Weights of a small GPT-style language model, trained from scratch on English Wikipedia: MLP 640 tanh GELU, rotary positions.
MLP neurons of a small language model. Each row is named by its layer, matrix (up: input weights) and neuron, and shows model dimensions 32-127. Each number is 128 + 24 x the weight over its row's rms, rounded and kept within 0 to 255.
Before each neuron's rows, "fires on" lists the tokens most often at its 100 highest values on Wikipedia text that the model never trained on. A number after a token or word is its count.

fires on: "." 35, "ill" 9, "l" 8, "uc" 6, "in" 6, "b" 4
L4.up571 [129 144 122 117 161 124 133 116 104  92  87 157 145 163 132 142 149 155 131 132 142 108 120 123 124 163 121 119 124 140 125 144  79 113 111 113 125 139 117  92 153 162 136 178 108 161 134  90 136  63 145  90 115 130 156 157  99 134 130 139 140 120  70 142 166 122 108  95 169 126 178 155 136 121 112 132  99 137 122  84 146  89 135 149 142 120 111 121 105  70 125 110 103  95 107 100]

fires on: ":" 25, "ing" 11, "ig" 10, "ed" 9, "." 5, "ad" 4
L4.up4 [144 128 173 106 104 155 111 132 136 168 100 134 156 109 122 109 147 143 136 108 104 148 146 131  96 118 147  69  99 130 108 144 129 110 138 148 160 100 117 134 123 123 136  89 118 116 156 146 136 181 120 114 107 178 157  87 144 111 103 114  91 118 129 138 110 164 149 151 130  89  80 130 116 119 152 151 105 106 164  91 117 141 150 174 136 145  91 118 112 137 108 114 107 115 138 125]

fires on: "any" 13, "h" 10, "hy" 9, "e" 8, "ow" 6, "ond" 6
L4.up133 [102 139 121 131  91 129  89 128 116  96 153 141 128 130 137 152 115 139 147 129  99 139 138 142 147 112 149 138 122 108 121 119 126 126 152  98 175 106  72 139 143 135 132 101 106 116 119 127  80 116 138 111 126 187 166 107 194 181 100 184 102 131 121 102 133 117  83 131 138 115 150 154 110 122 142 139 161 111 132 120 154 158 127 116 148 135  66 172 140 161 126  80 150 124 159 139]

fires on: "est" 14, "3" 10, " a" 9, "1" 9, "ater" 6, "per" 6
L4.up112 [133 120 166 116 104 143 148 124 150  96 132 127 146 114 150  98 113 134  93 118 147 151 156  87 171 117 115 115  90 104 146 159 128 169 146 162 124 110  97 156 115 112 111 191  87 150 143 165 145 136 143 135 147 124 135 159  93 139 140 100 147 135 155 129 120  96 135 116 180 125  91 120 184  67  83 162 149 155 114 124 126 127 113 112 133 140 128 158 125 181  72 103 154 133 106 140]

fires on: "us" 31, "e" 10, "==" 9, " of" 9, "all" 7, "." 6
L4.up91 [ 93 130 106 143 124 109 115 153 120 133 140 144 131 108 112 109 177 157 132 142 118 171  94 140 150 132 162 145 108 154 122 174 116  96 146  78 134 106 139  78 138 169 100  99 120 147  62 121  72 127 136 110 123 124 136 132 117 101 132 125 119  96 120 118  89 124 111 119  68 100 134 142 128 125 109 144 102 154 143 149 150 109 108 150 145 116 142 102 167 151 136 120 111 136 109 153]

fires on: "it" 25, "\n" 22, "ot" 13, " " 12, "S" 6
L4.up119 [152 105  95 146 103 157 114 134 103 172  80  92 135 108 123 158  97 113 176 146 142 143 132  93 123 133 135 107 128 144 124 112 141 106 125 100 155 135 102 144 139 143 152 117 177  71 145 161 116 148 136 119 123 137 117 110 164 116 130 178 124 154 124 148 144 103 115 117 131 130 156 117  94 167  86 154 182 163 105 122 141 137 120 130 164 145 111 152 110 125 171 138 132 116  96 144]

fires on: " " 17, "in" 11, "it" 10, "ent" 8, " at" 5
L4.up455 [127 111 127 142 128 109  92 106 103 158 150 155 131  93 113 120  75 131 130 140 127 107 112 140 136 167 125 139  72 146 116 136 172 120 123 117 109 177 128 142 155  72 178 131 160 167  74 138 123 141 141 139 123 115 142  87 115 121 121 176 167 148 130 134 161 108 121 129 120 127 124 107  88 131 143 154 113 138 114 144 111 155 136 119 140 125 113 129 151 125 133 167 108 101 139 154]

fires on: " " 66, "." 5, "th" 4, "s" 4
L4.up232 [110 100 127 127 102 102  73 140 119 131 117 139 132 138 126  98 134 176 114 142 138 137 130 127 139 158 128 120 150 104 121 105 172 150 150  99  90 105  62 146 118 157 142 129 140 139 126 142 116 101  94 139 163 153 100 148 134 103  97  94  91 120  66 127  95 137 131 117 120 149 110 130 171 164 108 145 138 157 121 116 123  90 129 134 110 140  90 144 118 128 171 144 143 149 134 118]

fires on: "m" 29, " in" 24, "i" 8, "ley" 6, "'" 5
L4.up579 [139 183 144 139 155 145 128 119  93 112 120 154 102 117 124 106 139 136  57 138 151 142 119 113 111 127 127 112  95 127 112 123 102  95 101 120 140 135 141 151 139 173 130 151  99 122 123 148 128  88 106  92 104 126 133  95 101 110 133 168 129 150 152 147  79 155  67 117 117 147 170  73  61 127 124 166 138  85  99 160 131 114 152 134 156 113 118  71 110 151 150 147 109 115 133 135]

fires on: "er" 15, "uc" 14, "|" 11, "in" 10, " St" 7, "ate" 4
L4.up543 [110  83  89 102 129 122 139 163 101 118 130  90 106 113  91 127 155 149 139 163 108  91 111 124 155 143 115 166  88 102 143 148  90 157  97 138 111 152 119 109 146 111 134 115 141 163 100 133 114 106 106 139 127 146 151 137 139 136  92 117 156 146 109 105 182  96  78 124 150 104 116 129 168 137  97 141 122 150 191 103 131  89 133 103 143 150 137 161 118 126 124 155 133 133 121  84]

fires on: "'" 46, "b" 16, "ol" 9, " in" 7, " col" 4
L4.up277 [ 96 160 175 149 134 192 107 170  63 121 104 144 120 125 169 117 154 123 138 142 108 121 129 138 103 149 109 127 118 140 118 142 170 146 128 103 146 139 157 170 158  96 115 130 135 103 129 170 166 122 135  92 153 164 129 125 165  99 147 133 135 134 138 158 123 152 108 133 141 166 142 119 138 148 188 135  99 162 102 121 156 131 138 126 111 135 104 108 124 128 122 115 145 142 146 101]

fires on: " is" 19, " became" 13, "ild" 13, "ult" 11, "ect" 7, "c" 5
L4.up157 [146 149 132 134 140 161 106 128 136 133 141 143 136 170 126 156 127 137 116 136 143  98 190 140 117 154 134 162 121 130 103  93 127 180 124 111  93 131  73 157 128 112 128 117 148 104  98 117 106 174 108 190  83 156 168 141 134 126 134 133 117 129 139 120 162  85 106 132 146 138 102 110 149 105 131 180 107 110 118 101 130 108 167 102 108 124 123 111 119 130 138 128 143 116  99 112]

fires on: "ad" 18, "ond" 15, "ic" 12, "b" 10, "i" 7, "l" 6
L4.up231 [118 166 131  83 104 184  98 147 101 159 144 112 167 168 151  98 122 112 108 122 158 107 134 167 103 161 134 132  74 142 140 142 158 108 134 130 110 157 161 128 133 145 108  92 109  66 165  89 115 133 110 132 140 139 156 145 137 145 123 119 102 122 123 109 116 100 127 102 193 158 100 159 144 122 148 135 144 126 125 124 148 107 130 106 150 118  94 166 143 157 116 131 133 120 125 110]

fires on: " |" 36, ":" 19, "\n" 7, "ation" 5, "ast" 4
L4.up54 [148 121 119 117 124 108  82 113  89 127 129 141 131  98 144 132 119 103 102 141 139 155 106 155 136 140 144 111 137 154 141  96 159  99  78 162 123 144 144 107  93 103 101 153 147 132 134 168  88 111 124 160 152 139 123 149 102 172 135 161 172 141 121 142 103 100 158 125 152 171 116 164 121 101 153 138 108  92 131 129 128 132 125 124 147 109 145 155 129 126 122 159 105 127 140 136]

fires on: " and" 69, "l" 8, " He" 7
L4.up623 [139 114 184 150 113 128 108 136 140 130 144 124 141 109 182 130 147 156 110 149 170 141 122 104 121  65 162 142 149 116 141 136 141 118 115 192 138 125 152  96 155 134 141 120 121 140  97 126 134 129 158 127 158 121 138 129 120 141 119 140 151 100  99 137 113 150 108 142 125 153 113 136 119 160 126 115 116 134 125 145 118 116 122 114 160 150  72  82 142 140 150  87 134 136 149 150]

fires on: "ro" 27, "ent" 15, "ly" 15, " sub" 6, "ation" 5, "let" 4
L4.up141 [158 135 169 115 130 107 142 108 104 123  73 132 169 129 127 158 134 113 119 106 131 165 143 113  80  75 153 163 119 108 135  95 126  86 146 150 152 138 115 164 134 135 121 109  81 126 123  74 103 149 153 124 170 136 143  94 178 182 131 126  93 124 154 112 138 115 128 158 112 140 116 123 118 149 148 122 106 116 116 145 162 143 106 151 164 104 134 145 109 138  84  89 131 127 117 169]

fires on: "ow" 18, "ld" 12, " includ" 10, " serv" 9, "r" 7, "|" 7
L4.up473 [137 134 143 126 151 132  89 109 117 125 104  80 156 129 124 161 149 139 123 133 161 134 131 144 173  93 166 124 117 151 153 146  60 126 129  81 140 140 123 147 141 155 141 132 150  91  73 108 141 150 135 148 141 135 176 135 146 178 138 112 113 128 142 124 118 109 133  91  92 106 139 124 140 152  86 127 143 168 143 102 128 178 119 112  86 117 101 120 135 179 137  96 132 141 126  98]

fires on: "av" 29, "v" 11, "el" 11, "i" 8, "ak" 8, "u" 7
L4.up0 [151 139 103 163 137 142 178 109 139 119 135 140  94 140 146 107 130 129  97 100 129 180  81 104 126 163 128 135  94 134 161 131 124 121 132 130  78 109 142 109 137 142 118 137 115  91 112 126 101 152 132 131 101 134 167 107 132 150 116 173 140 132 138 158  88 142 128  96 138 129 113 131  99 126 154 137 132 140 188 117 140 155 132 100 104  97 141  79 151 115 104 120 157  90 162 121]

fires on: "l" 51, "m" 12, "n" 8, "or" 7, "ment" 5, "il" 4
L4.up608 [107 136 100 160 153 110 125 133 174  71  90 149 103 115 120 120 141 143 137 117  98 125 152 128 147 178 167 143 139  84 142 164 164 121  97 172 111 137 169 110 175 115 105 153 140 106 143 124 129 113 114 105 117 116 106 145 147  99 144  57 139 105 132  97 170 115 108 128 101 142 133 114 144 148 145  98 123 137 132 131 169  99 105 115 112  96 120 119 140 137 131 105 148 135 116 137]

fires on: "==" 33, "'" 23, "\"" 22, "id" 8, "===" 5
L4.up412 [ 85 110 153 165 147  95 122 117 123 128 158 189 121 147 168 155 122 140 146 167 156 140 165 169 141 153 125 127 136 121  99 159 129 139 138 104 154 133 117 123 164 141 120 138 140 113 122 137  98 118 169 114 149 139 140 125 149  96  97 173 132 170 161 133 110  99 131 142  87 126 151 118 132 125 132 142 130 132 102 165 102 133 130 125 134 165 108  94 101 101 140 158 122 102 115 102]

fires on: "\n" 42, "," 33, "." 8, "9" 4, "ough" 4
L4.up458 [116 127 157 135  99 128  99 136 165 122 132 162  97  71 128 115 113 166 117 139 113 145 110 119 161 132 140 108 168 128 164 162 137 152 120 117 113 125 153  98 128 125 109 135 158  88 111 156 117 122 114 101  84 149 157 151 158 124 137 138 115  95 108 136 119 122 148 102 129 169  97 117 143  84 129 177 112 128 116 121 154 165 112 120 179 112  76 118 151 162 146 138 161 110 145 155]

fires on: "en" 53, "f" 19, " \"" 6, "in" 5, "er" 4, "il" 4
L4.up100 [ 92 131 111 157 118 110 148 114 184 118 133 123 110 138 107 151  74 144 131 143 140 163 147 100 130 135 145  91 139 130 157 107 109 193 102 143 108 118 130  89  74 135 113 104 138  68 107 135 106 114 121 127 111  83 131 124 111 117 118 128 120 157 123 125 159  83 140 122 155 179 186 153 107 166 142 114 122 166 100 169  98  90 115 106 127 119 104 106 126 128 121 110 171  98 122 106]

fires on: "n" 37, "us" 9, "on" 8, "in" 8, "g" 7
L4.up496 [118  69 120 145 171 104 161 103 145 117 104 130 109 114 113  90 160 139 160 116 142 154  59 131 135 113 137 132 118 149 123 161 133 120  92 163 114 183 108 137  87 117 147 127 102 119  85 143 142 108 126 110 140 112 123 151 101 176 117 118 122 151 138 116 128 135 114 136  79 107 169 123 119 131 173  96 112 117 140 154 104 113 116  88 143 162  63  91 113 164 138 140 124 132 111  91]

fires on: " is" 19, "h" 18, " Is" 11, "2" 6, "ow" 5, "ered" 4
L4.up258 [109 167 149 133 168 124 125 105 151 164 155 148 156 118 128 128 104 141 197 118 129 123 105 145 102  85 182 148 108 121 139 139 136 133 133 151 143 111 115 161 159 156 122 105 138  90 119 108 117 133 108 164 129 144 158 144 161 120 111 103 133 131 168 113  92 128 100 104  92 166  93 100 101  98 190 101 121 132 141  95 150 111 122 130 127 103  61 124  87 122  89 145 123 133 141 151]

fires on: ")" 46, "in" 8, "er" 7, "ch" 4, "i" 4
L4.up482 [105 157 128 160 106 142 120 112 145 102 137 156 140 121 117 131 115 163 103 120 177 128 152  90 128 140 122 130 131 115 130 149 185  76 147 121 115 134  99 110 124 129  71 182 114  76  82 147 106  86 162 124 140 148 141 164 164 121 141 139 165 108 144 114 146 100 129 128 168 134 131  96 103 129  73 118 113 171 107 141 139 115 146  76 157 117 113 117 119 102 134 159 149  67 151 125]

fires on: " |" 22, " —" 13, " " 9, "aw" 8, "ite" 7, "y" 6
L4.up140 [114  87 118 114 128  85 126 107  63 158 143 112 130 164 121  84 102 139 143 117 107 135 133 125 126 159  91 129 132 155 182 104 136 117 120 127 108 128 125 123 149 130  71  85 130 153 117 165 159 121 139 108 136 117 141 147 147 137 158  90 147 153 148 134 141 121 133 126 132 154 172 123 119 131  97 129 144 176 137  97 120 124 172 120 129 110 138 178 128 125  87  64 147 151 157 149]

fires on: " pre" 19, "oun" 19, " comp" 17, " who" 15, "s" 7
L4.up518 [129  93  82 115 130 119 125 131  84 132 147 138 142 113 119 185 135 123 111 147 113 101  90 166 147  97 156 148 142 115 141 152 117 125 102 114 128 146 154 127 150 161 147 127  86  98 173 166 144 156 145  96  97 117 182 139 155 104 140 130 169 163 128 147 134 135 107 144 106 114 101 100 103 113 119 158 150 152 146  64 133 121 108 104 142  83 125 164 141 140 150 141 120 103 143  78]

fires on: "ow" 32, "\n" 9, "r" 7, "ers" 5, "ark" 5, "ock" 5
L4.up419 [110 125 189 124 118 118 145  91 146 143 116  60 119  67 149  93 192 130 156 164 135 157 113 132 120  78  94 169 109 117 142 171 117 135 126 121 116 112 125 134 136 126 131 139 133  94  92 130 116 115 155 176 132 116 121 109 152 156 175 121 129 155 123 127 142 133  97 130 148 122 137  94 110 108 141  98 146 157  94 132 134 139 142 111 121 111 159  99 108 135 128 109 106 142 122 119]

fires on: "ing" 16, "ou" 12, "ed" 11, "les" 9, " and" 7, "c" 5
L4.up367 [113 160 129  92 118 146 129 139 144 135 150 126  97 147 153 150 149 141 106 182 137 143 152 103 139 107 146 119 130 108 143  97 162 112 117 122 150 156 136 110 137 167 107 120 145 130 121 144  66 171 129  76 131 101 121 122 105 127  87 136 157 129 145 119 165 139  96 132 149 127 114 138 116 146 181 147 138 145 150 134  99  93 111 102 129 164 107 113 175 112 121 143 170 133 113 161]

fires on: "–" 23, "-" 13, "cl" 8, "'" 7, "ograp" 6
L4.up442 [138  72  96 118 139 112 119 143 115  99 158  99 136 153 167 158 158 120 166 133 116 107 118 184 129 105 106 137 153  86 134  88 139 109 116 125  86 162 127 128 130 134 128 110  86  76 129 121  96 143 114 107 119 128 122  93 132 108 156 123 137 145 138 145  92 104 154 107 153 163 141 138 169 125 104 112 115 159 125 102 142 157 122 154 159 170 109 140 128 149 141 147 121  90  98 152]

fires on: "ial" 16, "est" 10, " other" 10, "her" 8, " an" 8, "ater" 6
L4.up389 [120 130  90 123 144 136 124 135 109 133 101 111 114 116 131  98 141 142 150 118 112 147 139 115 161 139 144  86  82 113 156 126 162 143 124 117 148 152 112 144 153 116 121 148 157 110 104 151 169 134 159 163 132 168 121  94 100 125 123  82 121 107 105 115 105 122  96 114 180 123 123 171 185 157 102 167 124 103 165 126  80 119 114 108 138 149 101 165 141 155 112 121 130 115 142 133]

fires on: "ut" 19, "nd" 16, "c" 9, "t" 6, "k" 5, "ot" 5
L4.up144 [149 145 151 146 142 159 146 159 150 112  99 106 142 124 132 174 137 159 130 108 163 117 125 105 133 143 144 103 130 125 140 151 114 154 112  81 127 129  99 107 153 135 138 175 137 183 161 161 123 113 127 161 132 116 106  81 113  98 150 122  91 147 106 119 148 156 153 146 167 114 152 108 123 122 117  89 154  98 101 117 116 153 143 138 128 139 114 139 136 117 102  87  99 107  83 149]

fires on: "th" 21, "st" 16, "ic" 13, "s" 11, "or" 7, "y" 7
L4.up417 [137 123 115 165 103 169 122 146 127  85  86 128 135 113 148 132 126 176  86 101 173 143 158 172 124 141 120 120 152 120 115 137 153 112 129 147 139 151 142 168 122 119 137 167 132 122 123 160 102 106  96 162 134  85  98 119 119  58 127 122 112 117 103 112 116 140 100 129 151  83 105 115 142 157 135 145 161  98 138 134 141 107 133 121 133  88 118 105 122 118 137 119 124 116 119 167]

fires on: " of" 45, " as" 12, " on" 11, ":" 8, "is" 6
L4.up168 [156 113 126 134 143 156 155 104 119  71 127 137 132 127 159 146 114 131 106 171 106 136 117  90 162 118  80 126 153 176 168 145 105 127 156 152 121 127 113  92 110 108 103  84 110 137 140 150 160 121 128 150 111 109  99 116  85 142 137 170 151 178 120 120 117 118 104 129 135 126 118 129 133 101 133 158 153 108 145 135  95 116 142 107 147 116  71 127 128  99 150  92 115 114  96 132]

fires on: "y" 57, "z" 10, "es" 6, "th" 5, "hy" 4
L4.up303 [ 90 128 140 128 102 147 129 140 133 130 139  69 153 105 111 105 115 145 125 118 125 124 112 101 203 149 149 138 169 108 131 114 137 125 107  98 141 149 110 109 116 129  97 100  88 150 112 163  90  89 110 151 125 114 142 124 122 120 120  91 127 116 144 123 157 152 134 165 126 142 126 109 145 160 136 117 130 131 115 154 117 136 172 113 145 116 133 143 120 143 120 129 123 116 160 148]

fires on: "y" 22, " career" 13, "z" 10, "is" 8, " " 8
L4.up307 [101  90  83 127 122 140 134 161 126 118 144 153 164  86 124 110 128 113 105 136 108 150 128  98 132  94  96 161 138 116 115 150 140 134 106 113  95  82 131 113 133 130 140  92 118 120 112 127 163 117  92 133  89 119  97 158 101 147 117  67 115 126 128 150 145 119  75 120  84 167 145 155 133 125 135 138 169 182 128  91 140 160 123 144 117 122 144 154 131 130 140 132 167 139 153 120]

fires on: "b" 23, "d" 8, "c" 7, " G" 7, "l" 6
L4.up211 [155 123  82 144  99 146 112  83 151 118 124 125 108 122 111 138 129 141  93  86 134 105 140  84 109 145 163 153 154  80 104 158 127  85 142 100 135 154 108  89 148 148  98 135  85 112 149 130 104 108 104 156 134 152 130 127 168 170 146 126 115 114 151 114 146  76 130 136 154 157 115 131 168  83 106 148 154 134 142 111 116  81 109  84 164 134 146 142 164 113 150 127 110 125 129 142]

fires on: " and" 24, " of" 15, "an" 9, "-" 7, "2" 7, "S" 6
L4.up64 [162 126 106 135 132 168 117 163 100 136 105 141 137 139 168 112 149 160 122 104  96 157 105 117 145 146 155 121 100 135 142 116  98 154 138 135 107 134 104  83 109 109 142  85  89  96 142 122  99 127 125 177 149 141 133 136 137 144 134 140 157 150 177 117 120  99 185  99 131 170 134 105 195 137 101 108 120 139 171 113 103 126 128 150 135  56 112 145 165 113 153  95 104 167 132 147]

fires on: "===" 21, "m" 16, "'" 15, " def" 13, "l" 9, "k" 6
L4.up50 [137 102  92 145 124 137 115 141 152 143 137 172 152 127 165 173 156 140 136 170 126 136 108 170 129 107 120 165 103 127 135 181 153 141 139 142 153 105 154 161  89 133  96 118 153  93 132 128 151 108 136 130 105  98 152 125  57 155 116 150  85 127 133 128 132 129 129 128  77 174 144  96 142 121 121  99 122 102 118 153 123 106 130 152 161 121 108 155 105 116 155 147 105 102 145 151]

fires on: " wh" 18, "id" 10, " He" 10, "ow" 9, "ong" 7
L4.up336 [123 122 141 129  98 152 123 124 127 167 142 117 122 136 161 143 168 130 120 144 161 158 146 160 140 117 159 151  98 131 131 139 109 150 125 162 122 120 166  55 121 138 142 114 149 172 127 139  82 133 165 141 167 136 148 145 124 131 104 141 125  97 132 115 165 152 114 136 114 122 134 124 138  93 132 142 155 147 145 116 131  59 134 114 106 127 129 146 138 116 117  95 165 158 115 120]

fires on: " (" 40, "e" 12, "m" 8, "res" 7, "os" 5, "\n" 5
L4.up178 [114 136 125  77 100 109 100 126 167 121 112 113 111 102 133 119  80 137 145  84 139 120 106 130 116 105 136 100 134 120 151 137 155  94  99  84 178 133 108 128 146 112 109 136 116 121 114 133 161 148 118 120 133 140 117  99  95 136 175 134 121 133  65 170 131 169 103 160 143 166 133 139 101 144 135 108 173  84 147 143 194 137 135 121 102 169  95 166 121 158 115 139 133 126 149 113]

fires on: " and" 46, "m" 10, "h" 8, "age" 7, "p" 6, "ag" 5
L4.up86 [173 111 146 140 156 130  99 156 133 161  76 152 160 105 114 132 129 153 142 125 142 171 125  97 120 121 111 117 140 130 115 100 161 152  79 129  93 132 105 103 132 154 116  82 122 131 120 137 109 119 121 125 122 123 121  84 120 113 116 138 137 140 100 137 146 147 108  78  97 156 174 121 156 128 116 120  76 122 153 155 123 147 160 145 131 131 122  91 135 128  98 138 123 145 129 143]

fires on: "ed" 23, "es" 13, "==" 9, "y" 7, "," 7, "ment" 6
L4.up250 [163  80 125 132 123 137  83 129 135  99 159 127 148  80 123 118 112 140 116 118 118 136  92 116 179 115  94 112 168  96 102 170  80 149 122 100 131 155 125  97  97  92 144 112  77 125 106 155 135 126 131 106  97 109 133 111 121 118 114 143 120 114 137 147  91 143 149 154 126 138  96 151 119 124 115 152  96 125 123 116 123 134 138 176  97 128  96  88 116 127 123 135 149  83 117 137]

fires on: "us" 20, "z" 14, "x" 13, "." 9, "S" 7, "ound" 6
L4.up109 [131 140 126  91 138  97 118  86 136 110 151 131 112 106 171 116 140 193 123 111 140 112  93 135 116 133 105  81  91 121 105 154 157  91 129 157  95 163  98  97 120 156 124 137 145 120 143 104  96 108 132 146 169 137 150 127 150  81 120  69 127 156 118 144  98 113 129 146 103 117 150 127 162 155 100 141 109 157  93 110 139  80 136 140 137 120  91 108 169 104 130 138 128 123  73  86]

fires on: "0" 21, "ian" 19, "al" 14, "3" 8, "s" 5, "1" 5
L4.up575 [103 113 134 122 117 121 129 128 161 110 115 153 123 138 148 110 146 113 191 101 143 138 155 140 145 107 128 181 139 105 103 123 140 122  58 184 123 161 172 144 166 109 168 160 135  99 112 147 157 126 115 107 162 137 140 157 109 117 108 118 129 145 121 127 127 143 148  99 179  94 131 145 152 109 137  91 121 153  87 136 108  89 147 108 110 143 115  99 151 164 134  71 129 121 135 134]

fires on: "al" 27, "ers" 21, "ed" 17, " th" 7, "s" 6, "ug" 5
L4.up359 [119 144 154 120  79 190 138 122 142 124  79 120 120 134 135 141 159 120 167 154 130 139 119 140 119 128 125 161 146 144 141 127 146 109  63 115 102 140 150 105 166 109 112 153 129 125 132 117 116 116 148 129 166 116 132  91 118  97 162 166 104 111 148 165 115 141 106  93 114 101 116 116 119 111 140 112 123 201 122 122 149 122  95 164 101 126 136 123  93 117  82 141 155 126 122  99]

fires on: "l" 34, "," 11, "b" 9, "s" 7
L4.up534 [139  98 121 110  99  98 125 134 141 132  81 120 146 126 134 128 123 149 120 136 181 117 134 117  91 157 147 129 187 130 121 104 160 107 128 175 166 181 113 130 135 173 120 107 108  98 111 122 109 127 136 126 121 166 136 114 119 169 131  74 131 138 161 150 148 133 147 115 160  95 148 148 141 149 156 121 161 121 102 132 110 117 117  67 104  80  85 131  98 122 137 139  97 159 139 111]

fires on: "ch" 33, "en" 9, "6" 8, "id" 8, "8" 7, "f" 6
L4.up23 [113  83 110 174 152 129 115 125 138 108 139 155 114 140 117 153 118 141 119 146 148 126  82 158 156 138 143 104 137 153 127 102 127 142 114 111 136 158 187  92 112 163 152 152 133  95  64 137  89 116 101 125  81 177 148 130 134 186 165 147 140 141 183 134 126 117 107 163 156 142 124 146  87 103 123  96  91 155 128 173  96 124 112 124 148 105 116 152 116  98 116 121 131 135 117 121]

fires on: "t" 14, " =" 14, " man" 12, " of" 11, "os" 8, " his" 8
L4.up555 [126 166 165 163  88 185 137 123 158 142 148 121  84 128 157 126 142 135  94  77 140 153 123 143 113 102 111 132 144 125 131 160  90  67 125 123 129 136 124 169 125 149 154 123 143  94 111 155 114 173  87 116 108 112 153 145 164 133 150 140 158 134 110 142 157 127 108 100 138 128 111 106 144 105  86 113 128 149  92 146 110 168 115 131 130 155 114  98 151 109 144 136 168 133 131 100]

fires on: "ing" 23, "n" 18, "s" 9, "0" 7, "id" 6, "2" 5
L4.up66 [115 125 133 132 159  96 156 159 150  97 129 112  77 125 167 121 120 159 190 105 154 159 130 101 141 118 160 156 173 138 147 152 126  99 121 149 161 120 143 116 164 122 135  89 103 132 104 145 166  98 110 146 168 160 134  92 136 101 121 179 144 139 143  94 100 154 154 131 151  95  79 111 137 138 125 162 127 166 154 101 157  98 132 143 105 115 103 116 150  99 112 110 121 113 108 129]

fires on: "ly" 78, "1" 8, "ely" 7
L4.up358 [159 134 152 121 143 104 116 156 105 142 101 115 127 144 134 116 109 171 108 123 164 143 116 127 107 100 160 121 153 126 151 154 117 162 138 114 146 123 180 139 149 133 150 135 107 128 114 142 146 158 151 120  79 147 146  64 128 141  95  99  93  91 150 116  87 132 112 113 139 160  95 132 104 119 112 111 122 101  84  90 138 146 112 165 146 125 110 141 149 120  93 106 143 127 151 140]

fires on: "," 89, "if" 11
L4.up594 [147 102 141 141 154  96 155 119 154 111 180 138  99 133 168 124 120 157  90 136 189 126 103  97 126 106 128 149 127  80 141 133 133 139 104 142 138 143 145 104 121 113  86 190 157 124 121 132  84  92 131 100 129 148 176 146 105  94 123 184 128 146 155  83 138 110 174  95  93 146 110  90 103  85 144  90 109 123 173 138 130 130 135 128 124 107 108 102 130 143 154 112 159 116 142 125]

fires on: "z" 12, " S" 10, "y" 8, "ite" 7, "i" 7, "u" 7
L4.up635 [172  94  96 142 153 108 173 146  98 113 148 130  74 136 135 142 150 148 121 119 152 182  82 125 124 143 128 101 130 108 140 191 145 119 154 147  98 131 118  95  78 131  80 131 119  69 127 126 138 116 166 138 169 114  99 132 147 134  71 121 165 116 171  99 146 131 140 151 160 145 146 164 166 126 166 150 100  95 147 151 110 119 148 129 121 120 134 128 143 153 143 116 112 147 152 123]

fires on: " " 21, " |" 19, " ===" 5, "\n" 5, ":" 5, "2" 5
L4.up531 [148 148 124 171 136 132 147 143 111 147 141 121 104  99 153 171 167 106 132 132 147  92  86 146 124 144 104 142  79 161 114 106 160 123  74 128 144 136  84 171 146 133 129 108 117  86 111 148  73 127 107  97 134 109  93 123 129 140 135 165 158 130 128 145 126 111 104 143 108 139 130 142 133 117 179 122 149 139 110 129 131  76 124 102  90 109 162 150 103 137 118 136  96 142 116 134]

fires on: ";" 28, " /" 10, "0" 10, "-" 9, " (" 6, " first" 6
L4.up384 [115 114 111 125 133 160 162  86 158 128 134 132 158 109 137 129  86 116 163 134 152 148 172  82 125 133 149 151 147 142 140 108  89  93 126 127 143 163 114 121 144  92  96 147 102 110 164 121 111 143 131 148  99 123 127 121  89 132 105 130 125  90 131 132 141 114 158 124 157 147 166  89  86 124 151 101  90 158 115 125 138 156 104 166 107 133 143 192 118 116 107 169 135 163 110 154]

fires on: "o" 40, " and" 12, "el" 8, "ial" 6, "p" 5, "ublic" 5
L4.up130 [151 118  97 165 133  95 110 117 155 135 149 142 184 127 109 105 144 123 114 124 161 144 149 124 114 164 118 154  92 108 143 111 111 131 135 126 124 107 122 148 128 194 102 117 138 160  57 121 120 121 150 131 116 167 112 145  96 129 112 163 115 140 119 114 126 122  96  87 115 160 168 121 104 126 121 151 132 137 140 107 155 119 136 141 160 134 136 126 145 169 104 137 108 200 138 138]

fires on: "h" 15, "ic" 14, "n" 11, "ian" 8, "y" 5
L4.up530 [139 124 134 110  81 143  98 108 177 118 120 144 130 129 153  92 119 129  99 104 151 162 135 152 114 103 146 153 156 150 120 136 135 121 116 146 104 134 100 120  78 152 114 128 122  66 147 146 120 130 151 151  96 106 121 138 128 102 112  99 141 121  97 139 109 129 113 138 114 163 116 141 111 117  97  98 116 120 153 132 125  92 159 131 123 132 152 113  89 115 107  96 113 133 127 136]

fires on: " a" 40, "p" 13, " is" 13, "c" 6, " S" 5, " an" 4
L4.up2 [151  96 109 107 173 188  83 116 142  91 170 147 130 138 149 108 114 125 139 117 150 111 124 110 147 108 128 114 166 136  89 111 117 130 130 123 134 122 123 174 110 141 170 123  86 135 148 117 140 119 123 119 181 111 133 144 163 107 146 144 128  87 126 114 110  78 136 138 144 159 100 141 150 111  98 143 149 151 142 117 124 128 164 133  98 109 133 120 126 141 160 124 135 149 102 112]

fires on: "ad" 24, "id" 16, "n" 10, "in" 6, "ig" 5, "w" 5
L4.up320 [118 138 141 179 119 132 121 108 168 186 104 119  92 116 100 102 118 136 138 108 137 140 169 164 135 129 118 123 101 147 136 127 147 145 141 165 120 162 110 144  92 125 112 134 144 143 156 178 130 118 102  95 163 132 171 157 127 120 105 144  90 154 152 137 134 140 126 128 145 112  95  97 148 179 173 161 123 121 136 107  97  96 107 118 159 141 109 106  75 102 133 145  86 127  98 125]